Part of a small language model's weights.
Size: 9 layers, MLP 384 GeGLU, vocabulary 16384.
Architecture: rotary positions, capped logits.
Training: a variant of Adam for these matrices, 230M tokens, 14057 steps.
MLP neurons of a small language model. Each row is named by its layer, matrix (down: output weights) and neuron, and shows model dimensions 64-191. Each number is 500 + 40 x the weight over its row's rms, rounded and kept within 0 to 999. Numbers have three digits each. A neuron's up and down rows have the sign that makes its largest values positive.
A block is one neuron, or neurons of one layer that tend to fire together. After each block is what it responds to, as a language model described it from the Wikipedia text at the highest values.

L3.down7:521541430514614530485497507500490502461496434491524447553491506511481478480500438502540481516569454481485494488507536514506396524456420469518560499580481466479478496480473589446458447604472524399458419535504491505502488541479471481486509500531489508532548496537513462561512537554540508450472530541479553547490491500490492471529494553584528475498532464551529515524481521499476440543464
L3.down67:544508472517543468487471468475453445541528461515496530521539489550541517455461520546443562403447539479411439464546519528497524526536509546446440443510522467494506542521558497487487482479517470554410518476490555462472483554474385501476476448463519490528470574509448517452501582486495442483497463502509482551522507521529515531544455484529486477538440584497446476430532502512535494527516
L3.down95:585492506498562500495477500540534483516561480485519491511491504508542423503429574558437458557508465486453472464518475553520500502427519491470446546475483489405498563488484510482479460565501545462475426491576537494462517466474491467493448472557529497431445473554468456538534502503487482545498490530512495424451445574432466537538511477487432516506474546492465445527456509584488474463478
L3.down171:481541542491578545443537497500464517484518511502516528432487444542494505460476541463514500489500551500456466507582473466422513507581430534462411481479515453458497512468557444536518514492501497530488514508557500422463409434478430490531494441518463508521508457515541582544445519590497485548545471443569555484501491514511499567564482486438544509521539455535507519507544484474539477555495
L3.down221:482527468533541528538524402505503510526541534493507427548536488585543432509528517546411460523520441453453474414481488542480462539446511484505510527567482469540482522456476496474526471568546463559529490506529468501509593500479513505559533560453449538533573527457461462514489476557526490466585553466542572484515487472549468512541489511491561491557480492456486389535489513569452441533458
L3.down235:499521507451521442488445502503430470459548480554479450557452443562589564512427574456462501447504463566463470492497510458486486512487535525461518475398471485485507492420474513550560517552435513453496503456512545520485505533449516508523485499474477511482495507528479535541532578532471545564458523475594494490447438481507568516523492494432509458554561439520516470517459438483568542507482
L3.down246:474566536463477543483481525484546575572499550482512498465463506509527477538566476549489508395466457450513497498569427572542478473560460595461476533492460496490532539474542541410485544465553542503474515573506481533499506492496476483525528564480524505590558544452497572536497449577452475532490458512400550488568476451509542478568523471515552547570490472555470503455518436447537525416544
L3.down373:490484595506647556402512518523483498494513444498458512537492440486502500489526488496512515571518540481517528509523455497497433499467481492540516448527562543437444512450451542470486477392462540625522525485489561466529469461470473441561483449522510479520463535524465429415539518521487553567470534495453465467444517493498512592525381487529518466457523483557561529508546463546506469488496
Responds to: Object pronouns after verbs, as in told him, made him, establishing himself, plus career nouns after his/a in biographies, such as job, studies, duties, professor.

L3.down15:494503528491594537530500494466506425523521535531530539513504496448529497470462423534497519484478528545504541483579478461548467509484531544630520578582546445574437486498479385592468510435539475491533489494547472539452529496487528478517474537454480583473512500513474457501455416518510476462486403455525518539469502437467521530477510457519485521458448489532556521450513523478504463469619
L3.down48:498484528526518489483519461476514496497449498483553513493451495464587480426459447469437593538474496521486466513479509448516440459416499494550482572584519495442499525526508551574483481499516511556476529460547518415467483482431520537524468509513494530544460425538617463533451407500469544519517533516546522521499529502533559490511489499445430498513478501574509455577454521482494567457530
L3.down58:449424548504587516486503541599445466566455505490510460569472509522537584485448510472487480477450479558466380532518514560504456589468525520602456489507523567552393498508540515510553478561502536494516543517495535438510566547503550495521533535436487506495487519464525443514560440550506528501512499487420491467482473552527500453508489481509423532551510553524574451497501537475531580467488
L3.down68:475515564475554426447514512503501507527495456498511545473493595499474514485491563476541535550538499550465455500526455518450480486468424477553524492505531510464526487458533485489532484522516522527517587552442515464463495447465509480546443444442520431465537509552480417544510478469498440568482527520488488522515570505509485431563510420448512483481530458458529439514515504507474449532523
L3.down96:499538511465527513486545498507472560486472541498540516532508552472449504464480427484542568526526483513483401509429534537498529539533480418508517453559334522476484479521497463464491556513426527485510426494462442489505414376485514496541521534512484547464478473451478445526456505504524504512535477447453542477486576540555497477574523519549473424444510526490440495478440485537461499506488
L3.down131:497557549449501458500437522487508509502386547512598542473455479551503534445575442568559491461533445569524586523510551546533485507477440465538530535523484548495480481470495482508488459540389503511498465544445516492512514479565493525508507509449441575495498502547491505499524465506458473526529512510503445503526582512550474520504378510441466503472562532504549462527571519457523478439499
L3.down241:524481579466500533456503503446524442523505428519556411439442504534516496460506501455542490567500510541441509557400515537542504461487507477426410473516532522490518511538492504483493542486495452520452468497502535419509409471453513517503511489561463540551491484438532466472539473465565539535484539473480510530500510492494486498479465559523484437490443484511490524519499501513543479525499
L3.down311:536443504379530461516438469458496579586490566533510513528493568499494483537492430527549487418508478569533488453497533490556513502517512477504511463503473466571471489486545489561531524480527518521531506438517477504482386472476468486524534507392469551512490500519501525490459493452439558468422539411467505472514517503541550550438451448554469520439542468483541496588552510473555557554498
Responds to: Field names and row labels in infoboxes, tables and section headers, such as Language:, Mean, Total, dates (May, October), Gameplay.

L3.down19:524529481521544476461456499579524558495531528468449500490485468572529489550503512537486510536572563494472426503497529494512487492418494461511445525501459448555472513540500498519512535533459525471476406547523532439489514409475495557411527534561497514430438551506581488510451494461479605517437539494458472547449532539495553505516514442439472521441492504461520429456477490516499415501498
L3.down51:456439485475551489502448488553480519516483507449494549485427494488531502512488579525526492564540478453535470549481498457483514509426468505486459582378481452429497550563523533523526468490480513547500471516497509533514490553513410514486586560538525538505549540506500539497500499554491505559540480464427493479447480494624485595457479591430497542543516460449474515529564488542496493526496
L3.down54:461461575535488566576505433479504502434453517527530525473494504541441463479505415480518486464428535526479525466498568513536534545539521448530486500538517514575538587527504547537475508532553449535456459578492511540546616527468503633489457554572458503460457486456532546472504554527521505401513438446499549495531552498488500582509491467558540510493383510526463544413533527475428450489541
L3.down191:408494543459487512485510452508532521513525573426481500499454431527541500373513615519534446549474442529484512502486523487510513476490511505536506518460455540514502477442507512509477521406487513558521503460475548488490539545554588482498513510544464498540485510524574515479490528429524470569494478476519539527426518526550497510372457482421492485433521510466542504487446453559511459559494
L3.down244:486454449517535544513500520533506410484515462549543485518501456489497559482549539474533486503468533460513485589474466495426516543441482517550451527465549468486523539481480529482449517561469502495482519538521533454504512515508573482556514438558514519489532493486537426454614409582496518489561525497479547539485566441496531515579462498477443505518477468501526482492466476491406512463501
L3.down261:480486494444481440495560518459504529530531557484455542457509487471461532491493546494530524529520481492498511475551531487518464457509565524539540494444489522405526518489479567522506463494502561476560516456475556494454494535619504547529528497494517512559517443544520481494544579449554505593522472506501456507450514504536520492383528475451472509526544500482460538438516527628546481525520
L3.down289:461513582457463539455450535538545438510457470429489517456517483539522530466456525495496470554481489521466481495559496561499524514421508534554470594492496509457462520437511491518460490505449530513463461473525502478498557575545479455559478545560475513447516509506514563499476524518511466593596495539511514482490507483523523604461456449483481540467451453561480454516489445499464547496537
L3.down379:590526478499495515552506434486508436489533537456521451536515521476457559549441510472475450478409525520484527495541490567453486489521543498511522496450485480588533569459569388475455489469559520575533415520499536531506529495521522437504499477503436534509451513521559477489514526522537501512465522524535542388545493496480462443527456525456556482548492518496497473525515486533492426464503
Responds to: Adverbs and quantifiers that modify or qualify the next phrase mid-sentence, such as still, also (often in "not only… but also"), just, greatly, no longer, primarily.

L3.down6:509444573469581478481502544482447524483543550487476543515490466568570468374514515487495518590525511499492443521525542549485509464446570483474514543571536481543566478505476491480483482551478502513456433525467378468495468496447456517564484495536464545497454586537493483538481478548521490428557522520500482494551502556569442527543452523514497534465482481487517454491513495469481536506504
L3.down12:420434452503516484505437479592512522468535486423508472487503520471547470435468491496478555544538490502503444543509543428546371485465490496506473533519468464457453480489454562526469505497431520578496504439475460421504486533492502555538492550488448403520485501490554451529467537427461502471576511586496500516481482551494452432532503453536424520531543545491568521562395464528541532478531
L3.down26:439403453497538532531484537557481481482500560548471527455533434508501489478512463459465511543502443505533491550503544518537404514489550532540526537579501433491495530486446529491473464487512544477474481534525500457478478503542551516513464453476465503464466550473547498494452494600528575474475558483512485579497481551530490526536505495560486534520510544494545485474470494478529609452524
L3.down85:509434508457545529536435464458553432505497476490572569466430464479516489508527469454485525563491500502528497511515503541513407472484470428470542521601530482515434462500467444503500527475500459590500481538432492523519506528507537520535510547505422482499533540502582492471466451458513477407510507552467498474531543626552437485434463483604498489536520527497532542542480506482418509414514
L3.down124:501442498410569544460470562496502455561461519565475496544493486495514515449522389561531592537506589523534518437535480477520468471451506479471456553630543501503477500468521415449552446498495506535529471489549455454477493547533526522544520477549499479527515560427533465507478526510483490423456527522461540538471532536478484519502486466592494517545518554537574442546545474484508578489528
L3.down212:465538549476536486517467519549538470506512558456523487499413517498476494456484543536532540518549523390491455503509533543481556460433536501487368457451454500546506518517528508478520487482409516401505480541478563537513440485461503489467435471462477504501474435458520530581533514492515421508459472529487475515443483496482461446461486566478476483492483550540509476472498506497571497526461
L3.down214:542552489503520476494480514489491502421544484515444516560592492516509498382531582553520435561512534448502532489462548539503491516607481513492538551461499468506478591453513488521485551493436491540526498477486524512542521483495503532504401452451509542505515502535457451511548496407472491480456547482476481488544536491545465490468444513427543510509506535442508506464496537505512539459555
L3.down229:525476488458463475517499551519504471481458520459537498508433455504562489515447551489531469467475505476527432515476542595517440489487596510537474518439472550581515539552547521456465464551554442469566496455605497531541509502500508444464491451529564488537488480473432439490461579559489506525545475453514524529482469489437461508467492510502474526497442469495483519478433532458411497523501
Responds to: Cells in pipe-delimited wiki tables, mostly blank cells right after a pipe, also short entries like DF, Toyota, Rushing.

L5.down64:469508540508526545537492538494525445535476525471514510508480501457474453462558423517494520502504529506452556519474477577502505508568470531560480504551431511493519503465568477561548594564461541486542527559522514407438501510489453508555625527465513491502538476539511507491545479519507535484540510467421496475498489519569469510527535466475547463507524515542504467443525472548501516454488
L5.down151:532471488510485464486412469401426467490551464449557468470493509505458457451599482514484493485536469598446526445509506537504530528476523508559530493482522464514538454476493492455448476474473382547468477524505510523484464455539496463499450499412504446487480514585440500517486526465515502434486558570483509565495484463547533471515505552475503597496539469507569521497589531534500499575524
L5.down166:384442475517585508475459509477457466516469527472529463541561557517623480476425508511557507462560493512483498494549515485517565510503545520456468488485468545547563526520520450496486449573474577468533568511442411444540475508460521544523512528524506534548552577490518522513437555517586450460508531470440497502522527473522514525464568537548511482457430485491495464582498455503526514464508
L5.down237:510487504501548529536498453491568522536486485491460504515518537434511442544424484503504427425489552478531609442552600510485473496497486479421581589499521529522505488512529504505468494514574433522481557553445548540428491564511493508482463414477489486531516536557518493475537475506518589490440464476491490519532441496560528513466497439546474530504496526474570490452491447525503432547474
L5.down252:481487559454572511451434546536478511472530464478482515557423532547525498501478540547520465532547447480416467464475469469539511486501525543548482561537596560475491509507510529507405421523467485478475505414545524491450467549536511511551529513461483553501524607484464500501484550553523451473456449516493531491521437455513478517422490501471516530491431492474538515482563447445431572493563
L5.down263:487503558528471421528469510478417521504470511471487462506518588573468568541413576566468489491486464461506558425540506577470412506492472559551533535507461579516490510553435493491520487458459531547594486465481508475543555450548490468507517516490498527474574493514500446515497525485494480494470521511457461462480522545547469527490538542491457477532428519578480453474505485523514449480472
L5.down297:486385441544462451532463545466497479545479506494462491515553528492501491547561448501487437539434545518532504449454524506445529557493601439492520442495497477477514500483525467463506440536505471534430444532514518480500521414475524488496524434440473466492482487467509410533562517485526470577516483490480537545512490505583513512532477522489541541486502504539492452455487477437475577543469
L5.down323:565530496466473446504483585468482451561441610511463459518474586511517522511449492570512478483516545466586535543443436520475390521498484465514550520483524495494465499464526460530540569440534544511468457487491446543557515501429526517484478517561470531518529541482461480524496445531439526451467504429499510458444535518439485480490454545487552512493496547412550549554576485486493514451508
Responds to: Line-start structural tokens in Wikipedia markup: infobox list dashes, newlines ending infoboxes or tables before the title, and == section-heading markers like == Career ==.

L2.down272:529494565460596483474552500515476503503559494436521547492463504470525464499492471481493418447482460470447502415515452494509489429501492573522612457544527500482474458540476432519537558471472540444457511523512535533520461471517479538510466534458487475503479512560537463504570499507462529454539505451509504451475479539597513457442428448495458529490512459533489509479576575531475548499540
Responds to: Blank or short cells between pipe separators in Wikipedia wiki-tables of stats, results and election votes, often right after a filled cell (e.g. "| 61.72% | |").

L2.down34:476519493506558475513545474545535527426501559468465450486459516548584486520503479482478441447473597476501514478482541490464558425512480505485505486507538441423466542530521483466516464521524492466467451422481485514512450490522569502520515575546547514502488529455589565460483561516491530563519487492497522517499547521492426539424454461516493592440472443468526506475485444500508495577515
Responds to: The main verb or auxiliary right after a subject noun phrase, in expository or plot prose: is, cannot, remain, continued, goes.

L5.down15:486468471511543460510483433524485485573496475565547520510496505499448467519542570501511541484544557510483534530517496469433418494459466517495519441494481498564530510496502493497492644587604474545477511547497502505506495499523500523515419492559521479519476527475467545444538426519480510424506468418460525531433502538491451510578565489545506538511494560478501491469538489502406491478497
L5.down36:555496475510483430536521502533425447531488523451438520516514504524491501521447575499569573449535585554520498562536513438432474623483513518489505494466472509513540486511530460452537590454516544515531521478529504521548522480513509520526436492493462478536497537461531575562433478480472489501535457441497524519495475473418472439521483541496514534505442534628469525505421431495432512490469
L5.down157:510491519527515532446522530451443511522498511526552437545451478561503518505492465478449546490549586534503534434532517480517436472460494483490519514478507492479438532542492497420443544456512431437482478480523541417471517566510507534490525458470437530451442499498485491509469532432441524542515430520464426488466511590494474542540497509473497516493532516498449470457518524514503466463504
L5.down168:479532475562449509483529532483445489564490522476433485503476500499462497488489499494539547530525521424522497509530502450556479444489479563529557473434480489469468505460374538419424525450476462500503453460511510482441455492477467543498405446542455487470461496433526461542541497567433511546528441493460450473490446509458431508610526487497444434471503516513418536510454530545491487515462
L5.down203:520558450518544513553465467532425549521474494469465499443516528522456534462493515439562509488472592511497468460570458445497555477559531529492459501454475485556523476477505485512481557483582467564503412410539480470502485494458514521575368556512518498496519547503535539456535476509502525418497525447464522480459441472506463493528474528536483500446465442471502477514536508488500476542506
L5.down278:523527425466469511550526529548456506435481455412551534498450477510504477477478526526499511487498520500524493490605487439516500502452484492473507547534431458529532501533484419532498475600494536525537536478541496475510499526457474568386459447484468496451542487474400550521453540493527489509446493513433547520457546566446548588543482571476532514522459509534504526488529469471494543514471
L5.down291:446538509523515487552443571563479461543576498462516443601542512527528541584490526468462542493460453527578488529480495468538492527498492457572550579521511476462504510510503518423548466489543452509505535464539497506497530566552475473442492542471602467432549530500485551422507519456514514472542558505580559541442478541501524514448427507513509528549485482462519435566444494446499538514475
L5.down376:482536492484452469472467511512506475463513515460489462506471513503575518570539451530527463476469488475521502467573507527393517564516544502549467549544477500554513514487538425482507445558527511491569574555527493537464456536490472505484530518555596494559509483453427533469515555493471456452484505437457492464454575549611460540517489528494514456495523488598460439450523498476523488503433
Responds to: The first token of a cell in pipe-delimited wiki tables, often a blank cell or a header like Apps, Winner, Champions.

L2.down277:499529527471485455456521478477527547454486497448468539569526567485468456457504436518544445494427488478567481483547436465542516460518531428499520439498458531499543526531566463451450499427505500538471501469442536544525534440573510454513467503510458502444511509491477575503481461494546566541429449439470457488498487504478541466450486482451475490573500485479535479506487523595504505487535
Responds to: Field names and section headings in Wikipedia infoboxes, tables and headers, often completing a label word before a colon, such as Release, Dialling, Specifications.